{
  "n_kv_head": 8,
  "vocab_size": 2048,
  "norm": "layernorm",
  "qk_norm": false,
  "init_std_down": 0.0,
  "weight_decay": 0.11,
  "decay_shape": "linear",
  "seq_len": 256,
  "train_tokens": 370500000,
  "dataset": "wikipedia_en"
}
MLP neurons of a small language model. Each row is named by its layer, matrix (up: input weights) and neuron, and shows model dimensions 0-255. Each number is 500 + 40 x the weight over its row's rms, rounded and kept within 0 to 999. Numbers have three digits each.
After each neuron's rows, "fires on" lists the tokens most often at its 100 highest values on Wikipedia text that the model never trained on.

L8.up116:522487492451503513500557488482505433479472476485497538495488464488461466461492501543606520490514495504482462480461506473556520489488501491475454440473543550451522531472493486549466504441510465472491484492657450533582491504499485520537491535402538519493498557473531509525484475412496567536512518416548483524499511543520528517495434491449502523505495535493506520511463452495464493560523453491497451506521501475455479578536507571537459581482532465545529468534527529470437493490483553455444500518410437515505530561489503502494510484555400484546502504510558399481412424524551541496506476494494452506422504513498458512563489542623511502457482495432532481449497523448509531394499507457480485582448425557499450505486484460509535500506531444550468586416474444463529576482509499
fires on: "al", "el", "on", "il", "er"

L8.up241:523511533521545480477551498481602512486464520567481501496470438463492479524461499479506480467481476478469549494536496535483518408569477504486488450543506530554559500495521434404515531443491572459483486507484462544539539500490533400598435461394475519516474429462470534480567457484459501503529538554504545451519506499530465519497536544525539472504585524522473493434466581525508501530551507532466460455427530470459548490451483503427519477505511413488460436492515500524460494456563484559475498568521510570499475498465573461496514541525434524507516450548485524531508592488544450519531471461546566543531598520587500499495531502452507481542501554468550479532497500438429600411490522482453525482493546456484461485465547464537485496518501500565404518523469514482547509512542511
fires on: " d", " p", " the", "d", " b", "r"

L9.up272:540418471504513451483543481528458449465534493530591495493500493505483494414496521484469474501464492470588504497517449456470517499499541502493495477511584525505545463559524473453575529422466474552513521495533500517536511448404478486490542471487443426437528504510523520498578504481532504489516541487485462461566416559425551481512495533458512588472480453526431498467542566535510554505492568513488555469526442549494500515560544557543492533474546490493477508624513489495569508528566431563469494502518464438529548493447594463509494577581474458510491455465456536464549536486429446507500525465572501428440489488454557508457500478503474552498466505518566535488535511473435456461544532487509541518434537484489427492464505490470494461495531539503385571516503495505469504475449479
fires on: "k", "west", "east", " Christ", "ll", " West"

L9.up63:498523489409507474468511505471525475547478460519529486485494503522500520443571462496459439471523478528569471475499588450543497459535535525518459517522514531382502479542499532448510472512419469473526456486508558468647422514473475532546532544443534593521484484477528497533560567482484559474480470484485466580485451551565363502495494519472502589491431463519521517456509542506489557495515509501492545500488524462452554495476508568448470510526554520510493502522511583502502545553513511394437512447535526482490400497467484420438528475524488511514582448530538495457508525473526520465511525459494522427462489540501511490593472561510525468495453529507499499488548499499491542544517498439511448509464446590441516479518462488510425534437477513481529526492458478459507508430508542
fires on: "p", "ce", "ing", "op", "ro"

L5.up95:444476492499454435528533517495479532501435423452575480498461525471442534482458492510580552531520445526577499510472494478532450466450560502450397539549516489499496547545486562503521462526495473476485489465468426449451520459504509538521511494516492550513528529484519454494582497530500444523477489477572529469543586449560491549518505445574426534483468454508491505455513505510451454523473408480514528420496539575524478515452428490505510420551550397393481505449579553507489471507518494447497529509470498485579472521519551417549483482504475559497418497470502587564537509528523498500498520482483515512480523451594507488544530553527520453500476506503555518519555495479495552509560490565486502535474510523510526411521529503439465448461441464479548491525408511524463458490545487
fires on: "o", "e", "i", " To", "wa"

L9.up13:437476496559516446573503548474502471540519428551452486430467628473532537472552534514563524512523452518465491471411491480476518518562518480486427577560539463460555492514485510491526493504471513493482388482515484503472504466443525544533503475444539472477469503538488506410524567488479526506544464460491507505506479474471547479494462562600463391478406551494484552456462583491462507556451449468455496486495482534565515597479495486425500516494490469451491483477502509540526503540514501495497524529551435459486442507512494503475431457533519513507503577456498575435496502600556462490515500550460463481445474496535549469596548510517462437477508549521516463486512484506555472480543531529489535477509526454484437503534504496592554473408493516531478490550468467516456555478485466
fires on: "li", "und", "on", "l", "n", "o"

L8.up276:552547589516551476452507548498435529472489510467486459549491585561499503516495513533528435525487527474554540429470466514530548489486436511545446504476498528464558470448492482498471519446487530520480494544534503576513471492538484466451513462455514412483403565500488572499485416497569401543484459497458506498463446485499521502506433540560504482533457482485523435495483537493550510466471561494510494532605465433512595527466527505515422612493519443531468491541539507529533396553540446500512507499490577500500428539501499477524598551537556437464505498510458487511497540523505520512507504553539453487488571535512458553419498413489500506511448464478510525476487507479452539483495471509443461477493509501496561506459470555498428522494521494446493512510541483506485495476593612
fires on: "p", "fer", "s", "18", "c", "tro"

L9.up269:521508559565505473633551433496503526423456503559506535414480499500563428519466533524521485529508525595548564496463477522504531526471470474494455565465459532534523523439461477489454470516483546505521481519461496538536434484549524515465497502434468439518496422568540553511526514528478493451534475530454440489557573468450432510442507557525525448520510487495458515501465505477453574528413455522449520448558440449491493540468504487509475438463541534487532553516512528530483546485388454472524556433518530497496484521492535460474498509509486535464522465523474467526436558529593479496526584532495523484496534517510517503566520509433486439491500504565529522493488581510474504493518494477540527489476540540446462447470517512475518531412464550465444563560471522384421491455497509
fires on: " D", " d", " ", " In", "en", "In"

L7.up23:531475463547428503483522487485494516472491497455507499461537555550432531450496528512511461475503468540579528418484549558492559516541500436552576500518507442486511462510523482532455487499516560446500507522475461633516523469541496535439539526456564383461536601567490547479526444539502530489469525569552488495457446500524501504433439506504549447522516532490483508493520562502473522496471533480505559442518449506472504497501477494526460594505493472478499467515544484467534450494560476489506510540480508423479502503507475453480438490609478567523448495461563521518457564442515516470472427425540452497553496508527514498465430505439552482536468437463500467418544533458511495515544440547422523531498533527439513476472516530449506527477402509419525566541517426473516487538473480
fires on: "er", "c", " the", "d", "s"

L5.up205:608467535519548512517524463512485377477469470481528477459379555498490510492520509493521504500466501589514526480516555455509572446486473490517458487461508483465528499506490398545515525543522572524534420480470428455405500529449544508488492536461492510480523513467544482513455491440509520507522564493466483516532487496503460471489448481511448523454516454577539596516454513547536521494511447494424499519458509479493562511542479523480525507633536542518484474468478539504487506506500546489480554422570440461517546504485511426527513465542487532576510481545446476457436531466508488503489561452499492546462503479442512446568532533506535534424437518524596484464434500505505491518512466526483544508462473570494522484481480455486510498474368450467484526474552501485550587426492524
fires on: "n", " of", "r", "amp", " member", " were"

L8.up468:493471473541529456501549479537474502472447542618480550448465430505528500525531560517485450463448539475549490537452481509543534511542454508557477553411532497524456491480534445516471491514472529559481498507533560533506492458511598428500491474462564501537420464536440483550474447488536520405591482529472481506433542486471499510459501483480481506556521505547541454489459589509513544506518473539464480554488515436468532553508522475431446476392480423437472438575567566518483444501463481519538542531485534495520468516520533463491560518500500475454525518559458523531529525464540489589564567520493525489485525483555474486531456452476565430498487461480579498445454507460487468443525490511516528462512565467512437512540530441545495480430442594551482480519493449462499523488485533
fires on: " d", "d", "r", "c", " D", "b"

L9.up425:510448530506516538510496526490511490539462532557459607567446558504481494537532530529479481553492541488428494466444496484474455464490457451454482529486490503549446502502568358584439457490466584516456500483479497532542419494468478509532551428464559508559431498481431493478457517492513503494533481481479459483495482506435471478510496445561503554520516479560489497525506551558521454483536513532548480508479445436543524553481503479563481554518501500510554467545487566539405486541474544451545525445482532490475502517460527470489505548505550528519571475509456545505470482506479524489486583498629550542481457493467620481567517512524510512488525518540537477433512531469508460460522537510440428482500495475523479370494505484502496473403479582511516478528553519481494549446469458
fires on: "c", "b", "r", "ni", "n", "j"

L5.up477:567519475498538390435468525498433457471501554586470494546444569517527545448543573477545454523452467473425471487512494439496518486600459502511552522494492520530546487541486463440523478434459512544561518507490541555500496474510503506498462486503478535492519499534476520526535493458471515459552499493507531486532480475527570450366490536492391540458486491515501621516449630471441512532508563518475460493475494598551518553579486475555511531472471503526444482535490528530486506484562471500527445466509465481501442492461490489518560525501458494467500477586548461453427516524391563533496505481516518431510497507485515532482525486514515563528492434512568492469489481427496536483549497440514527485463450484484477487485398526565484454436536525522507500497514515528493483507561505
fires on: "\n", "west", " north", "east", " south"

L8.up299:529353506506627470491553549459476534423423511499506562539465544494448525490606504494574479525470485530489433410459517552538507536387513492473559539507517476464439523534440518479540558475497562529507404473481521501549409495507546509546530529496525486448569475514412547476496451537555520532482574533504451491548461466543509473475515492510468500460577557534507483519457532575561499480504475470561561468506450528478493542527490454533511459533535542509545483504539497480491506489503476515558530515430551420525478495515570438504406510475469496472511443521467387538472448530468462495540510529523472518529527559537510499499537503489496460521501536471545541503451478501477529482499562536514494516467526455470474416525450504506514526494481470534492505490487471568503499451480457
fires on: " J", " R", "r"

L5.up154:485521433436537475576452498470465512523543516561504491448490571469389504504504542509490487530468510468508523520457437482500505491479452473552534571498504491495505479513519531504524494515489604430561494550506470448503430478469409495559447490514550459493431557480520533524477492493566530455477528557457418432482527522488534469475469547484445570507517500555455452500556547480506434456487504574554479508449498485475528501552438535469471561577458556515521485613489528570497476455426472508460458496512488521459467507431563494499558438517582526563441455521507572466450456546510493512573496458529478511534461473497474462525492528537490554483475520512508493480541552452418512484483572513504496486473531503526533486489416518473490507547451452414536575512448515527499603515515516
fires on: "\\", "(", "+", " −", ","

L6.up300:453400508471468504547520470471503506438413556540489541438450551436485573467545523497615534537529495509475537516511461483519465485499487453508502490444496493485480491503510519418471453508554515485495482456512415529493501506522516532528567530472511522562483498489514483517507539502599479448510518458458441473562538466511571545518530426500510415484554409523501489425391487545482494582472482509465515478511471562500480485458518486450493489513539547507448472482522500483467452442468511520470524492466551507509458498532576396517520482480512533413558469508403488500507592462502461575531469473530552518510532583556479518547511548558500468470483527593535513524533481440513438482458555507502504488517578462438416453491469495505544466499473492548487471568515498490504461537527434
fires on: " Ha", " J", "i", " H", "ia", "g"

L3.up224:559377586445533499521541534516510493411510456533532614514487558531463514389550519505472513518557525525480487498496449517461573489387482509572504536489506497475512570538486585491514479458544529560493467507478386519507459486461552528526461485477433486489527516522450471539513467431514500447475510490482501488527525466508469430537470488478445465442562543552486495474510517515560494521497508471525542395544466490460494460478441488470483494499528525465426540525500481481486461464510463477460453467466508502577497503533497486521490469566444528510519483536488397510523494564534542508557489491520465578533516533495521432546528486548451420449532498526554525463514445529466487451525512478483477540480555411476499452575483456565587433533531475513462460480517496467499553526469471
fires on: " J", " Best"

L6.up29:532511507436559470500560541490462438454477470547502588498518478502510487517532526521538444520459553477453517539476530464545493536488500543609513511477510484526532503500441494549487463487524589522535499463569412503549461486506541489606465357428453450489471444545497516494502491429551531397516512483488462480579502491534517472480477497489430533433447532550606467422529562511475438487547508506521503427515563435489547553483521528552509468490517521445427559525498511452453490506489539462563527518443503455541521526511548493471545452519453517496499449515541461525519509576457551485442536480506522456493466489489537523497456455505486504476511488472571504437481458509474446493529549491454489492462548494505468488522470470544435495519481541463510517520385456561481554431486476
fires on: " K", " J"

L8.up78:478439471452485450498495480462482471461491527519503601560483462505487497495512510496492403544446484484475521417479444498539526527514524503492540477493490491520475503518497533469571482568489594523551421502539497474558480484568485478555505409415502408595461450491413536535457405512489494455517565498485482509498481495502543485415498510499568524481520486498601517516493514533384481508540505553463476485452497527449558505548529460479538522515522482470507450553474547492474511486523467510512508483456473474507479506482544460459521530497439563477518487525512374493504491553514523591574478430545487465497507477522453480538491524487519519479538576523522475427484566494527495460520543496459547515521537521450461468514458512615552447421456552566508464508496457559514531560482557
fires on: "l", "r", "b", " B"

L8.up177:499527471441489487424541484459475486478501450488504502477528493549531490535571541509472429520439514530525463496513524495512525506439508475599443458519598510525504568513514532563502456488532554455484495588468545486516488434524512473523440552448477477495550630545467516510538442471484453496535487525424570504480473501508518504514530474481538502481423466472453461443534498510499519500508507513517560486483488451507551485456477510541521519523502488511471456482551546552511500520575476492500486503498484451548510529480492494664473518485490532532523473421462505517487500427531559468443557500457543533513470466561539503444497530505499502520406507403571488460538505431427589526542532539384506433515542513461549516571509485517481433501484502436476510476388515465499554497516475
fires on: "s", "c", "n", "im", "p"

L9.up130:492420518516497547452485492495465472581428511504513517472542526544470471497518491491491476488445451479492442463453492475557603478457480475524530484557487566495523513444530473537456519537537521450486448464506466497487422518544569471524489534514487521547469452476476468503543522509540447399513503506488451387502494552475425443524492488518489496517540555574485445557457553489467529497461473516505450480539441539454464423419511488562546559520477510525533453519564519524486429535474556492480568475476529565504467540414423479514521538509490499538559561502468492471490544462524522534553493516549501525385557499471524497514569482457466510561514493449472467506502568502545601491568498513503497446510468535544470373451464445430515543483530476483462518463449556486523548490462503
fires on: "and", "ri", "e", "fe", "cul", "il"

L7.up504:462436508528486439501500498525506438520449483491490509521439586460514487517565496508565521458471495547550513479467559425506498541439511466514507589498478505499640455552496525511510490538386535399497499529526362481502510484417497494574544538438523531483485505565496527509505492516520526511542544502542465473546520479548499457491512456528444461419514510528557490480458536532521457525521498450418540500544529459493575516462435492536452487488537395485457525468489507468517502500538539499503497492589434463525510511524556438550496538498513503519451508537468554488557536456525509519479515439524507519501437529526609488492531520495535525492495465432542479419504491533533445500546471517443428499464557488482460492538480492454494419481466509445477478569492428508576495452521495
fires on: "o", "i", "r", "ta", "n"